Weights of a small transformer language model.
Size: 13 layers, width 256, 4 heads of 64, MLP 704 SwiGLU, vocabulary 8192, 14.6M parameters.
MLP neurons of a small language model. Each row is named by its layer, matrix (gate and up: input weights) and neuron, and shows model dimensions 16-207. Each number is 128 + 32 x the weight over its row's rms, rounded and kept within 0 to 255. Numbers have three digits each. A neuron's up and down rows have the sign that makes its largest values positive.
After each neuron's rows, "fires after" lists the tokens most often just before its 100 highest values on Wikipedia text that the model never trained on. A number after a token or word is its count.

L4.gate461:134054125111110123159136135156109122146105082089084097143117120135170121139113099215084152071141119162119158178128131112152144111096123129027130135110155162180080117138172153086163101160128127142153174142178075115079110128069136135150078129110159141100134140106124176143113036135146207093103130142158134211077098103121103107148158125109067110170162121116123092161145054091125100114118164158089103187127109150141162142142112163108164053134101096070074085127097123090100115093157111107045149152148129142133103102100098143115168119076139111182136126146157118149129123160055152141
L4.up461:186159107119102131081152167104074081123088118128155146167084116162145076168095117138154109071161136131133146182081152098127113098110143134077138134187140123148154104144120135180148166131083154141143122102141093188137174128073148138170153141100096141142076131112145182192053095183101162120193101164110125173046112086140143139131111148131099088137071138110129097086143143125096219105187181122143111152141120171150111107120109186122118093152137096149103150168156079106142080139125130110077135152104135151135108159096113109140117121116161118161127096121086100144122062174038163102
fires after: "-" 39, " (" 18, "s" 11, "\n\n" 6, " \"" 4

L3.gate700:054138102199121137069109150154103143126116119118123142131053103203154100101159173121118075070106146107118131091120183178066174170085132170167101160108135112103137134095147089137148096098132125141104077112105133099100178127111151101133137090098083134110100144163121113139109152153092130138114089099085058083150164190138146150190074101129164097123181138109147083130134118116171130103109077125131070108148132159101110081071149139117096184100134132140183097092072134146084097115122144119152140159103128125147142087084152042157160114059147121101133176138148114092142128117141105187
L3.up700:086101165158098151149124138125083124088077142099151112168110150082141116080161169175094120139117185124113125101175191134122100142155135160107099129090134119081141170127084071108128080126128136214160094111091075122079132100121161046110145097160071122133112131147125081109114115116157121141118113082087108090121181133052131166171124101103158151091160167114149142159109061137130138170105107144165102094161161133149091072142099076148098193117185092112111124098099167097125063102172140149113095106102145153186182154114171102123157207098185125117139089183164093071122138115161137141
fires after: " U" 30, " Le" 7, " Af" 7, " Ja" 5, " O" 5

L10.gate106:189133084164162153128145131176106103139094153078187151118164133077115109115086158130148172097119205193133127098106099168087131079132132151129156092141096150137127138042116129080105065128173134131151163123116161135100159164139147153116213141106136122137186111135132146113116091157151162118140104120159137127089110112156102142135135180098129196120093124146103116132116146159100192129109100112163108127158144147144192138058114121125136155130143163162141135015133140072198121100097102125129109091165121147158185152152142148115119084121131077146147124112156103135100208178138132152
L10.up106:120103133079156138139151212159181154080110187137143121141110110133138062137143135137062106135135106128127137146127126107120094148093103142138170133197111085075093135129190104098170173144152113132113154109135086111134103113156113131112219132124137106163134145103195048151158065128146129138130169184155105136145155127093147127121166066157170090165122129205095168128156162162143063161075121092163210130107095124138157181143076074064129159124145136099113151129148098124058112193137088131122109126099163089128097133145131102145158146070164142069129162154139089132129110088106129140
fires after: "=" 23, "," 21, "." 15, ":" 11, " that" 5, "\n\n" 5

L4.gate295:098099172093127116107114145169107137108118093104066149115128134102115152127097139139119146160092164146108130098085120131145071117167128079125167052120175097121122126153136161153094075131113096166072103087192145101091130104148105139189139134117130176102114109146128127131070144133113095136117141149183137143194056185147070100089110174123146104113110129154123152116116200142122161050161146076190132113124141194110089139170141120097142109127150182151101092094164165128139194108146097062086138055092138110106177161156144184127158173105159184093126130085149110102142147030115115068
L4.up295:120150161101084194146084159125105137073130101154171158131116156051069161100091137154227135121121087153147147116143112102100122171140125110114182110136131155147125114176116195171152089113092103105133097061211120134093163136156144129179160134146148151120136108175097143151139169056037158111068139148102178162155084088172104126176143178108116136092116103134161132137140116115136158097155129117155149141183088109153140155119131128059103132113088201188128170171126153102192192173133107126094111108125182088152154129143097168096171196108114147089117123120118124108185181062122116061
fires after: ":" 50, "," 29, "′" 17

L4.gate515:119135188165091139112042147136094106123147092180161106094105131158109121156113134133099153129122132130134123124108056100131129133091093126146119135118083148115156125161114146130130088099140147095107121075160088146128106171075140090137183113153153135154084158181126157150176108083105099095079088170113136133191076187083090103027091108091144151107172133126219088114141149141178153113171107127091077150123072134105149150139151143158148088050143191211134131123156137117108120132151123096152155126078138092154146109161092121171128193141088161111148121134151159120163177097088128130
L4.up515:065164177148108130105112130184083069119152118187138077063123088117121118152147100143149116151074115098130100158134176145141148153102127083047122134146121097140170095133127083129058126139116093100138156139173117114130130145099145113140189116175136136155135127105139174099181118106116049081112162195098117134183100122103186148092073163097128128129145114083090139124149167161205121127132135049129117113152122103152112139114104169096144047127071150139112085160125127135119125133156150112108156110171144105155104130143164109147191101071126176138117163162143099085101192118139099141
fires after: "," 100

L7.gate604:109111134082087099136067159124119161152119145133151188183106095097107125107115105138126131135131116120177153186157148092131139122047131084138143124110136154188161160157139113107088136177133091070146126131117130091169101229183127129105122121133096196121142167132051158115177119113114102129088148120095117144078142157143044111134105147125175136086119103116124066132145123126126123110130094131096163138103134225143170099128117173107170116094135139091154169148083159163173124109113150141173146113129131150145136118108109161209142114116119063110094150101118098085093108138122161132
L7.up604:141137144165143106125170123132103080115118154108120132106119071163133170077087135157120148132171143103102122117137124193124098138119141131130116086139218155133110147102099124123177107159160115121102066176164146098194118138064149095156201094122164097124147121153099110157139115138108128092091178101153190100129169050100077127117169092114123176131146174161130185108142143065106140123125110149140195143095114153139149143116155184114142150100132159118153076198093170113154133154094119126107101125162122076190132122178182087116104138147104127135151104119111139178145097128138124175
fires after: " was" 25, " is" 14, " =" 13, " been" 4

L8.gate158:146115136126155161092116124098107130147099122106132146131169167121140130184164072136105163141051126108152095121123102135042139131174104080130036162077186104117138104110118181119119156140096130144153168113119130156117136098134123092170094123110109133114159157127168123123141126150111105079128077150091101145084154142134095190090103093037031136125089091115131149090087108202105064118147158120110162127123145105171123125099128080062150070106073054158114093124124137122129203113125101137127130150112077122171135162048108122140058137140116149117114155112134123122161142134170169101
L8.up158:104100130131081189162118091161119121088177126156059085127081135135159165116239132058128072171143144140191106115198110117071149101088116134082135092142163176091128145116102121089139082048127152117133134076105166129100092121111164180153145075122105119048105130114143179165142096136172108158081142154131129114186104175077134136153170102152162169116137126074113098159168108122144141120081105157152124141107111165133093190090062111145085114085116154128110162149125134121112156091106075071151135153123147108105141115181159196113096089155155165156143110172187098167107108159141095147
fires after: "=" 50, " the" 21, " The" 8, " of" 8, "." 7

L10.gate101:089119106168185112164118159138138156152150190135190085095137140161087121142141107171117172175120101180119147103180158047118123152173153095108096152152097178126121136141112146086132140133155079113153107129141116149149125118133086156085149123119158119171129133137131147189133049133123117120098118142114158108075134185090145112150128107158072122119110177139091067075106151141145135123108069111157160154122167180075102125079091112127150114091105127079144047097168151148112145161132154084146123119234153158146099160079120143105089100148210151054157140115159120134117195096187095152
L10.up101:094151103104163141124137118146103148143156133129160069094138133126133123173171128143110111124099172174116139156133121139171123163152097124142089175176111202123130152172123088133123109070138179125118134174138103134068106091098056140113152132114142139185121151155145106198115114110148102197098110165190089117139102192106146134093156102090100135142075162134177083063101141135103117118111142109181126145212162116137164125077120104069081132105107152133161096120174120130167194087141087082157132108157105078233112120100063086123118137150165117118143190096085134181139125186110135173
fires after: "." 27, " |" 22, "," 11, "|" 10, ":" 6, " 2021" 4

L7.gate658:082171136111127161124106098134145101072189173100105109101154100094137209208100131131148151131131129126179120209152083144115160112139151100079154118117069181171122147120098149137157155105197127154146055180175159100203096143062143094143146129148149115141135162132109159114131106122087148128168111118091152115155165159115120125081109124133091109137128165110198136161124141104130147156106108145156161153063201198146083144160104127095176088107115092215116106130092103151118142141139117087112132133188110094165118130141113139145090125122198107150100170075142152110138138148109109125
L7.up658:129149156141111156137116148069098115040151143124050129107173099165129127192137117133097105135138143202134163153145122110191187127101138122103132159111123134170146114100148079136143171140207165165165115161125050146193111149106150085150040147124111121136078121129162119094164103137106095126097086106096113112110142117136093135083086125149099104127112152052186150138109123105093202143091111161139156140067097145150104163146107128098200200133082142150163172128125117096143161107089118087180169133150157140139097110113167140144098170081178136126128141111153172109138093155140099170
fires after: " is" 25, "=" 14, " was" 9, "\n" 7, "," 6, ")" 5

L3.gate568:084188132146094113103065086141076128125125082178091112101120131123120137091112110140139111109121157100108120140166080122116119126059159141157145143118139112114146139168081122141159139192159128110152127118135137106172091153120119164102150095103155123135143173178123080148147043129159177112173125172136140054136134114099152176147128104144165136151191099140185139131138149122214173126145140110069144133149136135122161078154095101162066160135164114133154127182126128068120127069134071072105079177137129063135178088198079136114161186111182203146136135167088173102097154126083112103
L3.up568:153143114133111107120142141098154146096160164178111165115126145124101117112093146178136140093072115099126157152138155140126169081080107097150141138159148099185087122122122167091066171107138072178185097100155115121154097130139107094175140136122128115131138124152167228081156162112109146096088125107135131121130169172100115102120161146146112218132145107106086056152115132097111084109084123127070098047068110104162122125141098112077097135153144213106131140137109135166123157105159134098122098122114104080122062106049115115128072090151118078089173123137138134109186136108135145132
fires after: "ti" 36, "tor" 6, "vel" 5, "ication" 4

L3.gate535:116109092140085098177131173142151102108159094126122057132087142141135071119197139120110092079074170114130119093195155161081114098163087070120122128163103137108119103092099122137136098146099151164113168092184142143140118109140146123148083139165168115096153141134096101116131099178093069094054128176109138121140129136081161128127106105124120066209072115075083081191149111178120082109140141175134159144133119101114137161100092090149093035155115120123136071110125163098173232080139095155114127110159145153152131167168136186087133099151143108089141133172161113137095123165097115066
L3.up535:165099120178063119145130154138147110079178151110146088162050128135169114095156075138103099047102139148165162081196144160104117153112076110107092098113116167133100110091140172155140146104121165097158150099185184160168078108138127169108082121166137117108132141128073118116111126126148131107092125146090096109137127139082107162118095122142087081130067129116065129170198126158101117128100194156136107178202162129143176139070101119154127133125109117119120066151096160119164224121128135120075149166110149119060135124159167132122105128142157127104108130171199098155118144128142126108
fires after: " the" 68, " The" 12, "." 9, "The" 5, "\n\n" 4

L8.gate281:129134105110183177161132140175104173097098227094156150126081109165139083152113076162177103069131146153200132135082073111128098156134089089092110132137189185102096113080135048116098143146162157120095176136144181105141144113117124137135187153187120148155158114139126145177135154084112139101112175134096109115146133114089151118103154092110122168130116182100171134183145172097114110114110086136139127121122105055072186175140114105093147170092118156127091176135109164103170154175127111151142062120117112104158076119132143125145143078141165191171105169134143139144169168123125091157
L8.up281:116160108195180135137106167139206151160125082080112202123068146112141128136090161189180155093111145109144093079084053149112091135091082185102120113167183074090119144086136118149110168156164152123189152151097163083157122124112115194143188137154132118151157116104123177113144162110114124108095152166112080145141149117103141078146154077109140144193101178102132165109117168044116112133133144109109142156087126088145132141097090080091124132122130108153187142146152134153108062145166126198143112108100129126201125118134152133118087113187158185162127130101111140157189116121081117156
fires after: "." 65, "," 10, " that" 5, ":" 4

L7.gate25:126087110073151169115089100197117170086051107157115229098156154059104132066134162142138163141188082137185188104120150096145164122156096173187108077178139114134171159147117132176124153165080102086122153160078126085086157127101068105162148146125089090133138152115129116190072066075119128080134111125081159122126174131139105160137112153153142113121125123080067118126139109121084138133101131102110163114130133141137112140151132131109144120102116119128122087105139093117145080162126060069154136167133137109184134147065116102147152145142184153101102060121120181176075110137114128142
L7.up25:107135169156091142104163142120124097133133140116161105079133130111150120159150072140119168158141136080105143097103132138128128192175130078139171101092091139084134109101120118115131098082191175116185076165153114159086123097158187177129049126170099109170052093047156136108094163115133096149092140133166101161141140141092137104162072148076124153185100166124202082132103144117151073148137136098130124111144120124159122157156087073121123185112092062181120099129114108077065118145128108158119099166120051097111153135135121127132161089117137063108139153093194119063113095087094156149
fires after: ")" 44, "=" 11, " Si" 5, " (" 4

L4.gate427:063118149161151139165064167131128119110107098175137112136084124177139097145121100108142133107118052111098107099151106104108100159102204078091156074178129177139128121100080176117143124168169113096184144160188162153108079124119130094200138149145167166153142106087128098091158158167117167116094115172136116112123156092029086184113107133051117162221098151159108046119157112138116133107126109145115137130058146022115198103134134054187129104066141140131093120123145147121110160110154127102145110154139182124116078134136146144135122134112151112167093165206166143101118103108130119058
L4.up427:101098207116082161142128110091161097128136098128152114125182121218185162161164075114112134111134100171152126110137138144131092140163147145136100100118125155144088056096058132131147095138096102137123122152186144182137121112099138072163091139134162146069131117076170127135076169169119133120144112140173097153072134137062116161144063144096172136136151137103105112169149138133086127164122115136188123163133238141142132151139103073155173114102100148104115079078068166109134223144137112051124121152145119091161116133127093131167137137149152093106111114176171158162124165116158118081
fires after: " the" 60, " The" 22, "The" 11

L10.gate36:079151109125169112155092151148180159172072146088061126146078135173147136130083132146104123167161123147140179136165128156146137140067166156141083173185135153098118151149136186165132174107123154164144131104141105094116169142120097101165151137123131143205108117112088127151130127153138104108084127168135132080094094142140170131119138109103150088121119143075170132097169128181141097130081178116144230148156176146157123144123122150119140096142072183124102132079168113124165098173106090127099129107051125142143135178157111155121166139116090101142110117143150144094135099114119138081
L10.up36:074147169160195115133153164128098154197118131154123098146130176175176133142066055121050152150126161130100179120138164111143136102143156147135104160141116128144104132131158101134165170124090116128117101136137108137156104138066151109087121155133126135163133115143171119135159129147151161116131139142162143080123186123228155140169146137074184217085103148175157156087149159131134173139120095128136095116102170110139132095144134074158107144125133143118072110097132044155167159140167142104135078090109106128151073099153132105112162147117127111131109148100120111079139064106116153202
fires after: "|" 50, "-" 28, "18" 9, "19" 7

L9.gate505:147122112195102159096111147160093133126105101145107127115097090132132108130178137123118054166129130153152156185160129084095113141136160084089135151082132180106104180096151143121169133102118108094172100099095124069109108140165128069187157192078087148154149192086153133154145172159143141115092097119142151119123085093124119129140194155134143149133105099096115155135101118109162154116105118151121097174126135094115067157133159140138047059178106177184136192184141091104159131186156113157112152089128144089136159173143114153143164217112100119130151140129098086102129158127127107123
L9.up505:099114184107090081169105130121096102105076085135157160146110138120109164087113088128127103086112165099080091184154117121120088149116155098159116119162115166114157083174075165107103092130103094123102120126108109101110119126112160144144137099142196131154177173158139205109113168135152107112152116139155115180198110077091111101164104153140130046106128157104094055113107163166143100128131135116115099173076067113104131129209110153164115147124171138151091124163143098130114098098098132142102164110152144122123125088193104179149168152138135183139072171115113125148163189096122187094
fires after: "," 44, "′" 14, ":" 13, " +" 10, " |" 10, " (" 6

L9.gate134:061144088095141141149061084114211169138066176147109105164099101117120117148098099096132147112158159139125115094095135126163143102080162204204102122135176122168135079153131163164218166131093137117138134153083172133069156106102102132128115122134173159141121111148087080147111132105117117132166146120150160139145066132075111077136117063184091084152124090069103062129124133147109092090111121092161127138130095145144075128126104141130079178102139136102167140115115172091120104012166156116147127137084191182178138107100132174161165144125104128079179166103146125084085091084093146090
L9.up134:087132171113089098137141131175121190125037156167129123118150124108119133126088154117100126132118164137100170116166094200140096112100182110104153125139185101118185167102118106114112194138106115150134144196110116134116152110160151115124133091129126145169089163090183147187135154052099111093131155115153157157151116122119122144115075130102134151105133125176122102134150096158072070155128122162122105128117182074165131120143122174116161165104128147169194139141130135143142167191141167184121110173091244126079172090143123105163099130116136135094153166079131145108177146103140159130
fires after: "-" 71, "5" 4

L9.gate404:100153113127179135130117155176091155107139106121119137203117166084118045168110137159137081096068154099094154138205114138130166183101116127084146177091160235069147061121170138150120104220177159110125131075125146069144104151184097147135149129141131131136151165079147177156116096142126090117135171106117135104146123149182149117146128083139106150140138136112109086127155123098092194126136095095122158102109152166126134118115179102150180079106132103172143124112137120169123126073140116156124137181142081130125113122107133151194128117088141130169142103143094136195137062175181155097
L9.up404:130152157110124145138135090122094151138144155148144129136081078205113170108127150132103061140153068102133118119179124088113114138106098070137121106114052114127111199149169097145157173124148160120100135153129150108115103135128102147097173094132158125157155117122148110156152133096110100151109109146168103093118192135086114096142083116038109127168123141116108103184126165154078117129156117101140150096139161185102075110142123101110050121098148082154112109170117102095177115140142047166116169168116089153158104120130142142134147085119167215125163140142165078188144126107131144155
fires after: "=" 62, "\n\n" 14

L4.gate522:129137111055133100162122152114112124056173183115130091170103157153121106162072122152130142078090141160208125126062126127166133168139132147139133112141128138136151146138124087152111089167099109124100120106148115129120117171095119128166145086097116135121161112170093125154132058100153135095156133115128077088118141107116122138140093082145123076105075153169102130149147092101076105114210162150126098096073179153129074140191200099117147082102083169090157090072104096079113150196148110108166090115104133134150175072108140151094078121129189182074154108142200119137141137065153093180
L4.up522:095110087170102071167078092158075090084098115152128172110128129098110153095058087122079158119099130136115172123137137055147166133128134110145151095119121146079154164117131128145034086220080062128137133094176106082106115103086133149155111084159138114138101119145136165157103159115134099143091148093146130096138153116169160162129076102140093112119104129083096111170111130117048143113135149140100062166074151135105124143157116115075120121082075164120144142097129118076114150105187099073172064144106063114137211091095158116062093179164141156137106183078108117146124082136148138188
fires after: "\n\n" 34, "\n" 20, " (" 7, "d" 7, " \"" 6, "=" 5

L9.gate116:151174190129101145120098087065158137151067128102112150131120111103083158130132137119106188137083165169192103126204113111149098086102145159141142102118138120113148177145141134141111128152101176112106120067055093160118127198086121118193120143118101176135138128094121146153130111081069188157093131142147118115086068148163136137175101119071124115118116119136117178165098147170155108112108157074183146143129149096156100156120082169126128171144035112103132112120077056057091152061136115115061137141164146124127140150160077154140145131104095158154172131123084116137128128116061160098
L9.up116:151126059099064144178106111135186161119065174134127105156206127101177166092126103145160121104098082117124130117158099120096119130108153165095118127115125121104061149107145177041097140095128072174133139135128113130081164141098109191096125161157111148123120190189140133161123178055136132143100116130127106150113093139142097181114174122148072141063150147134128114160119164090125142111127168143145066155100142071151154141117127150134136106117096151071147111127065147119132158187127138077149122124104193169150160136133089166079160188083181140115225143108122126125081118154116071126
fires after: "-" 32, "|" 11, "\n\n" 10, " |" 8

L7.gate446:120113123151132177113119135129120145148098158170113057136097143170143133175118151085062081065135099121087079172053179129192136088115127148137075207156134127137186129117128112118109122186105137134143146173222126124096169133123134081129096153112139123127125162112107159120119084209096116099154124154104036095104098145182165133147083074122091161098120107109185098097119109173140130113091074114105148096174111120148103108138136113139055110132089130062141124109157165157142118089076106117186139177072160133174111139133079134083119095165135197169126111180161155107107173149224126139
L7.up446:174129139107176144205105175134166124143068140140115089164143146162138152114076175142053107099156146156118101165086124171114144187190120117066161115127179107132109122102151112062124129161145123145142114160124102159164186136086115129108155119150093085148100208093154158136094090090095136083203097111111140163112062120099104122140145121122135141096103132147176081119135123152132136157120164157079070082145101128135104177108168144189105125147200112169160082170189154097105183123142125092151121116082102211121146113139150162089093134152168127098137094199103174119103121148123150149
fires after: "-" 53, "|" 47

L7.gate192:127050103116122164184102093164130102070114159043118142105167069103141088113214135100065209159121121092069097176131085106118152147139120136168129185161102172138142140092137101098091172130091131189100082164146137080107095155123130158145164139121100058130169169086185121181147091154075169136155076165111152136126118116116109217112152120099090092088097143094164179150114150124123145150128095129150148124144132147123139205129147176137128125078147162138145073146147089133163209122205062109177168152155114112144127089100081127130086160145147132128112128097121112149087133188215126053
L7.up192:141207118149064115085156122082156092156165133152106145098135100132198153130144175074128155110141155140120110105211135155134150149100161237063145108150152080076110106131078167108047081105041120109122104068126096073152130114125161141141155101159125115143157130106143097130112132121126118118118090099149129114162167136134160122107137207140194152079147121151089134091140120110169125112140149142150099173071123113129087118117123173119185152174117139101138158152090112144133054149145175125113193117098182121153133102154146140151132098128129179174105165123131135097112140121134178168
fires after: "\n\n" 88, "\n" 6, "=" 6

L9.gate416:153105179113097051153156086180189159161118090131126180199129124123088105108135136099093176108124163180130144120079119137168184075094122147095167136139094152119121104151091177128142129129114153094174132106076111069164130156133095133103122107131126146098088116142168162163136122149104109064123192136127158114098074151127070177100128123115122131085170135062168117134181113183137076060139066147099097176118124118111188112159097120147189086114082065086096153090096157148154140133120131154141130116058136082165136121102104166130112105158151076099137160089133158119160133124145077156
L9.up416:090069104107128130125145085179137131200054111128127115121107123138111145131119169123128104116102128210147166168156126078167165129076123140119128127123154110131149146154118169066135174147105194154097184117170146092123142131159082098134215094153120159079143141170203124131154112072154086175121132120090112153058126194130138079135069125073101142105142117193146147107119114085086130136122125107169157107109143116087146159178142107225131158175141151141152133107122172155130100084130186177125085164110116116130094150071144180145129114107142122075087133126170229121159107133152089119
fires after: "-" 95

L3.gate539:109061114147097108166189191096131111109140153131131135069113173117160150156129114137140113141117098131167170097085152197119117199104168183083134139162101145128110164102162142087199139154150117165116101108070173181118142123163140131190068156098116125094143146081122154122162125137174102114084150082125106116125192081120098120153150080120122168182093149128073162175134096141121060090137114128169168142113188116110115118157123084124151145161078085171149087093078123155182182132104135111144144096167147124129108126122114142182119066089166109091186107140151142149083121149092112136
L3.up539:121098116101040130088182110090165157081125189134095115147110132171168116161161133152114091127091102141133150134135109145153102124180119176105124199116160145047180104079102035116128144160160137091084106066157085069128125131142155171126107070163142142177132183152128176171067089141129102099093153155112167138109168171138153149162110154092149097151138156104086131109168139078143091076078113170142129098170183137067040197161139059137118149118113127119115142079078145161131141140090139094142167189123103115142123076134140097149115095155121134104144123084107157055063136144153089150
fires after: "|" 57, "\n" 15, "No" 4

L7.gate280:078165150133154103168125114122124165186130148107121141139130114114153132139161157147131121070127167124094060160118130131163157067165155114137179031153119162045058119127141132148181115185128129163141109123152131128148212118082156058066170180107102104099097167079090137156161144126137145113062164107148119177115091130128070143178131080119092097144154117156196111104107097183132159178121070124095163162159138133081088130134080088104122077134096124133095131140051121171092146144140135145123137109136119180149147085110115133197156103121175148151168083138161104112140129116130174115
L7.up280:083118149171158104083113140054133156143117152074142117128153100113134053093118113089085123144158162084135150066142069109118158157152106186155120102133145123087146073072118101128123151142157132125113103125152106143104132152173139148111142185130107212143070102120152131131107090124113099119138136131165109134071190087154085154159152107059196127184122092095126126148122159151155148089139135199160074136177115084132100086112089091100068154163103109232092143172134118116117110163145119127164163103131138142115073145145146050183165172064151172091141129105164144143139133107132115171
fires after: " U" 28, " E" 16, " O" 9, " W" 4

L9.gate589:118105156151171129117125142101112191072111128136180081158128147145109088170132168176116100094130161102171082107159215141159113192127159117083158152117108146161105141081110171069178125138128114164093134095132104147099088084152102187161136130111151097134091100133172138170135120097138095136085134113131150088060133089143123176108117100083107102125114116128157110073166112125068109159149132129145161168114152133134103146143195119153121115181114196101149105093132142154153072049092097158163135126144138161099157125123135139141164117045210116132135142142150107129115138148142099154
L9.up589:120118137134111139056129192111062183128074115171114168112090102134125054111103122126128200168129131181140179126156066165118079112124083133121152132136128167099151160154138088196122103139132159140155160169137188126109138090154144142134131115138047167126137098085111162087111157101144149115096141145170137117177107139102075119139131164117163180103130131116113238112163124095155108143127090108111099132123166145092178192128134184124186111117195116136127120091125142141095151162120147102114161137076096131150103099069181122181128110047139133142173045137159148115118132128168121098
fires after: "|" 61, "\n" 32

L4.gate188:186130167146081121160146133100111083155131132166116151122117129148161141151094128162153166106117128179097133146122170123111130113070157188104116123105150096184129163108114130083178098167170084157132128162095141115126164137095108130115137168087159157094135192143138145177162142103172155154119104159086133152114111108124071131151184091163162209130142113175135093060110102106105131035142090124153213077103088166174108205172119143118207150090120076116104137176142087109113088051124116148151188128092114138156089113153136125142112121120116121115101152036092119075133082156134110122
L4.up188:143123093162077097090171178092127120151067079096110190130133142088113067139107118104066126140110195156133115107118179106134112089158179127164148150109184149159125133151143107127114098129174117165151164150144138128129208185149094097116135142097200145089148165092153144132158120105136182053139092123124097115143100148160134133115084095145148155154055142212110090083126112096056111169148165048123163094053136114151127138119141122173090084169179166113116099137151098102160102092099154108100153086140172131140103129128100154127140080115127120065082132135124154121104061060148153053
fires after: "–" 42, " |" 10, " (" 10, " −" 5, "\n\n" 5

L7.gate284:139174162075118097153090141110047158123134131178156159139132127103183145081109145084186121146143133158157144167164142155111075175124171137153107143104164142160092128183142122114153095171119108091083072107110111148138151205151103169139171095137144178064114116164143114176063139108133133105137120122165128133098113085143066091134118126149159144101092157135117159115139145154161100087126072099085110095084141158174139138181146069173130164088077140131152151132144156118157110161101129062184101116093073131137096099143121116167076097123167091116048156154157116117150116100105153125
L7.up284:161102133104119143111082159191129110100146089138134165121102102138159127098131101092105101145156198141106125178107050169127158149114138170096137176140150181141074131116161149154147143127135141188135170166129148149092150126195112150169158132170094059117137135143106110160092090118145129135151092091109144097144144099145054083201134130114171114087110159166130106130159159139152103087173111120138111172121149132118123189139221135147135159126131160182100116146098138106140132125101146111099053104147066182148180165163159150145158109199140174143149150162156100081117114118129149082
fires after: " was" 31, " is" 20, " were" 13, " are" 7, "'" 4

L3.gate433:118133114082079111126127119111137095168119152128135081164124200151173090146087143204119091110163118150147111116066142118198097090088070094122182199116130133111103167148115113107114109132151189101112135084122120068110131136101166115155170175162136119109119180135117143156108125117142176059113119124140139113141116160104097125112090095142056175126107174167168076150102122112092116103123119109128152144095155144147132153107066127118099062072160098093098055072108137098152151105192148089125118121181134158137182131138145167228128119124101092095163083137097118107170096135124121129
L3.up433:144121090104073129179162107102148129173129185142165112203111138175168096147077120151108084072134161132129141142074128115172089064099073103111158143083118097129059147150125146110099123138150156115094104109175099143085107082104143131153140205148151117105143144132139180140130130139164180149159117112114159110140122158151089066138100125151095164121162144192185121144106120155164192120097117095173118120098146105161141183093090087128157108096133111082082033098129137143156158080208167128145138112141151202101156110149140118219115111113115113106160089143082104088188146122175098124
fires after: " \"" 37, "-" 17, " (" 15

L4.gate410:116158123155097127101106075177139133186113215141095095091029153098096109151081160120129148134112120092105112077199166111138142134141112147115091209104136159095158144142109098114143140117091142161126210115119118108142155184062089109102138176161097100113106100143140103161128152167145115079202116125106077145066110105142140082160202147139130145092141103170101156173135174115092107180117111091116216129133149158140097140128144198187137079126151110154130044084174148154125072107165089133072164065104125150151132137127156134190116124121099071096137151135131135083144103080125125115
L4.up410:112120122107092103157063083163158160138123170173090072111071170089062136162114112132107151144098144088071103108162167082120110130145134160108127207136121148094140134135103141094129105149075136165129166084126115107119164177088082074117140175192083110144064077153149087170086175144161074148149128154082057108087130137135137077153176155153136170074104070156124187168116159131089159168105146111167155084129128119100122172105112177128143060133173144162153088086129135179133085108167067122104121114113128152166139133156166129126120116080111077067128148101097113070128112092087110099
fires after: " 18" 53, "18" 11, " 184" 6, " 17" 6, "19" 6, " 185" 6

L7.gate320:163103115139122129171108086176037081116126123103129176150058092148133064145112076092088176086172145180142109101158137108174107197137109093135158136092116119096160193144126123103114170116136132112091145183123119111098108190109162151162162118175150160130135137139138120114158117147179173117169139177106093105139110109115126109108084084113106063163114138158131181154096139160126142143112115078179181122131168149084108157083159188156156100074054149125074106135156090119129166154150119165123123092138150145106080121176081113110098087125144177153149119052094119160142112151086080118
L7.up320:117100134125093103160087064117161123143130120064110155141140161161148143182064122081177145123116152110080153109118129119159127152083142090109095107108164092103109124105108123138106131134100140128108116083164153102124085197145130187150126111132059154139171167062160091132148101127117079170120115117086110112105156134172093112141188171134118123146120119136102129107087109146122101093121124185133107144099093165118112092182078165137201125141125160198132123156145166065046145134135170122134128089166157204181116120040168114124109083126085144176092131102164119095116129103100147120
fires after: " (" 21, "-" 14, "\n\n" 9, " \"" 6, "=" 4, " dis" 4

L4.gate557:140166177140191179105075136167143158105089165108159178095146193094144130126104058094107118048066125164226112112114120108136115107068132175166134146148117143089153105153152116160094110160154147206093166158170142123119176162150159095137147153103129149175117170104127118072143110173139169111101142058099132081133110079107121103145143110147164088124077139151141088094115111123186145102134136148139102129164139135138109154099086173065112125102094170166142132150142137119143108075165127184167121158093181147151160111126133157030154128103158166057123170109107178160147146102134130166
L4.up557:085134135135101166135108129100138142123168097119137136132145116191193146161125116089119167169142101228186105135155107131108091076107181146103106162170187153129153175088142170157117097088096054151114167175117159121096155169142096161127133164102111159050192183122190092163132165129181130147149078134099185104185113074168153165128173110103165131122106117136114118082025146122146163139120130151125085140148151143160162143131131174073114136127071107093130150138134138069119172164149151124192129136111136182081162104119137132078180148085152172134146114127168174082091126158154155110
fires after: " |" 23, "\n" 20, "\n\n" 17, "|" 7, "-" 5